Weights of a small transformer language model: MLP 1344 SwiGLU, vocabulary 8192.
MLP neurons of a small language model. Each row is named by its layer, matrix (gate and up: input weights) and neuron, and shows model dimensions 176-303. Each number is 128 + 32 x the weight over its row's rms, rounded and kept within 0 to 255. Numbers have three digits each. A neuron's up and down rows have the sign that makes its largest values positive.
After each neuron's rows, "fires after" lists the tokens most often just before its 100 highest values on Wikipedia text that the model never trained on.

L7.gate136:162071160106167097173156170121153120141087148153095064062123160066137110114144186142180131071153146110124097126102157082148125079083123146115155119108130130058101137147197162130131175131122187079187164138105140136104104060111168168181205115143114117127166078193105063154120112130161094099113152152134130098062067134147120157155155128136119101084121143101121137077101133158145113193131
L7.up136:130171098097100135087110072108188084096171070153129129160175178151083125118123120146095135103123097122112093164165092150122100096105176148118076113133136131170156082176081137117152113134134136133105071122147119129136184152179085145120095164125148173143117146180112133129137144164118214095155147045081164155134146202102043118181141180140125134140091132199125176112180175116123092103178
fires after: "-", "\n", " 1"

L4.gate319:166186168163158070091085154153117111137144162195112124109113114113109154142094185138110072190094117179086087185101165068090107099130146119143163158105108069100070142113149164099157155142089131099096087068156139186140094095139100108156139129123132093137068088143096136121172156138167094100125149113175183123136181108137089148107142080135076149167151115078162119123124137120175103139121
L4.up319:153126125145142197099142126147156150118109173147122118146109175170172111159111110089143152125171093119082090117164135157109112125093070090125120187137199118155157086082055070090137133144143137114117078140152119106183157127084126129058143109122121113101161138149118170136180157131215173137126146177117178103157113150155161171155130156083060076112199069120134150104154132198119180189159
fires after: ",", ":", ";", " Th"

L5.gate511:147096124078169116163119173083161134103101180101084115069118117131070151145124140097132126164165107077143114127135173076069137119166081066153176120113120081098118140122086104131121202154038149137107130110174119087115093102122125140105081101109091117177155116166133086109139114091164140185152165118168137117070057089133162134114184078072093139088157141125156180113129131120150152134119
L5.up511:147135152114173116159131098105176120175149157187180119131102180149123121154116103119167091172117139161143170175127070119082186168148097144122141116131143102168134185151103143158078071161137124071107102179209118127088128130042113152133136111183088187160130104190139064129191122124176154141102130146130194147132131142142129183091151161218116123104142089101145131067148176117170078136187
fires after: " and", ",", " as", ";", " or"

L13.gate548:099086104129072139114184183157112151061074103084079126078138111099141092155088131124160123082114120071108129114095127169125139093081154145131050146142165106113127063100158097124086064095133155110114130148142182122091165141102099144146152080120118136130163145205144061115193154144159214132102126090110098120154122146151109066092102104082111120052088146093143128135121155104214106196134
L13.up548:122125090129113066103142109102130048121083102101127108151093163132103160149151119102181132157145111093099121092116148122153208118154136156092110144111103117119125156093143060155128146068140179132109099173225088071188132118172105158156124083119134094095085142138083105156179101112134115120134157147118140134126098075063111115158182135081117089138154172059064140153117179104107100183173
fires after: "\n", " |", "\n ", "'"

L5.gate126:113111118086122118143160128160180134127159215140139145179128051201160146134147102081112141146144139091114185130108105128149129151132056164094121123189141103093127142168105120066154158154068124114122136112124126183154146136125152096137186130068136103137089107130083117146098150130059123157122161086148121121157131094148172107120135154159074133139173178137183124123124139117076138129100
L5.up126:111210099180108089118108138145167151168153173116121112143098120154127085075126139108114122063118068159142098058177089076110123158112182080093105130115146080115071131137140101039155154142094160102082124133183158105123075146129146110085051169142096104103167124123144113190123162109162168182112094108083144091151128075134143123205092091142089154112109148140134141051126205166139127084101
fires after: " of", " New", "ic", " South", ","

L7.gate217:128120111113114125149142137157108107074157120183103089098158103129083176092101079083089181140128157083147086087086175077119105166116148157101144167113090066146127145135092090144107128122124088060143090127139087120074135103122123101114158119085077158141105095116112118135135067096156141163103100180105135155174153146184156196141127117131110067065122172146137120137157192146161082159135
L7.up217:073153101141155116140127157098115093163149171133180184124121110116110122087126055061091123204085103102178097124177061125164145097107107054126198105060089119128149104148110110082114176128134115158110159082141157132160159175127098149122113124142093095097106158116170135131189145121090122137162157065160111144171089103094098086128141125158089138100130126135188145109138167109188117101118
fires after: ",", " in", " of", "z", " South"

L5.gate344:137129135115119107112195177034152085118090156179114048084141127112138077066140199136113132127092144116083044146106112096181104073113116164151172132181138133162134109117112170148149076113092138070041151138085143138122126111120110092173061116148077069138088110154096103103167145091183141137117093118114080113150158139185125103109110165151171162162159104130121088100155160175132137135156
L5.up344:096130085119084104088103115174136179174111094200115187168181178169114129117117134129105133118162143114144119095156099089130115166081196107116076164111140097104091114174125119126118114112095174089108123167107140103160120174223097123112114128186140165183149152185086161117094143143107105164167115085159167162132070118131124172113127088148155107117115082153151147154196114085106116184071
fires after: "-", " votes", "ya", "\n"

L5.gate748:070138104123142135124119097138113116093147142112109098123142108121097077087068171117146085119162162146132122160091175139176086117093127109067148099094147162151095118145215171132087096117073123118136152098122141068047133114160144152155136103097134081115132117159125045137168170124095179153138053153080148116158096108147154122134160138181099154171151133114141115156093131182148123151136
L5.up748:125102109108119120157170164146187141130126152112097114169092152099089114132167065104147153092093155148138132148083126178159121147058149122142118150086162121099149163109127149124084131164124166115099061139149111073069125125090121176125144102081110125126109104107092092079164135150155169141196100101118124119125077089044132157168090188110107114122121154092070161131097040179145110062124
fires after: " |", "  ", "\n", "-"

L5.gate1315:126130156137120136105139120159170080142171106181092131167183122086143076081115152169127131147109163162144132162090149117111151134097077126064049178128154155109052160112168126063175097079103084083119090100098095105115174144102125154088129124084158079092141082207139097134141129066179158159126163185132127139110131078102100143176147105118123109134197120108158197119103183144174128136147
L5.up1315:060085148127116150133129145079166119068105154169175188141117148125151126159135154144091163125109148171144145159194131144059122080120128119112125135159134156105047133090127126183156080148117109149121099092185110069132087145113138134087184104115086088114149170142137221118145140137107142126158133155113112092175071144154158130159163088142116073110145074120086118130129149105140124143143
fires after: " (", "–", ":", ","

L7.gate850:184109118138106143138105109125150054149105109152106084131168102136091110162137178117095117151133133110089153138136111163143049085120113136103142133095098151135123150102146166120122157097148109153072165136168124142136133138108158144138106151096133102160188091117156191157134171119097163100133133127126137134172109166141118096154142131181128158216098169153131139093135160125153127123126
L7.up850:136144174110165094154093128138135177160087143095092130182126084148131162159157141138158144149050084108108120167117113153161169124094127093131102162131127087147153138090131142112105137184177162113127132112097127129085155164088113152105112147117153143162163140133108130154180140145112147141075108093137096172148177144162120180119147118156137091133103196129124121134210192135138135115106
fires after: " on", "On", " On"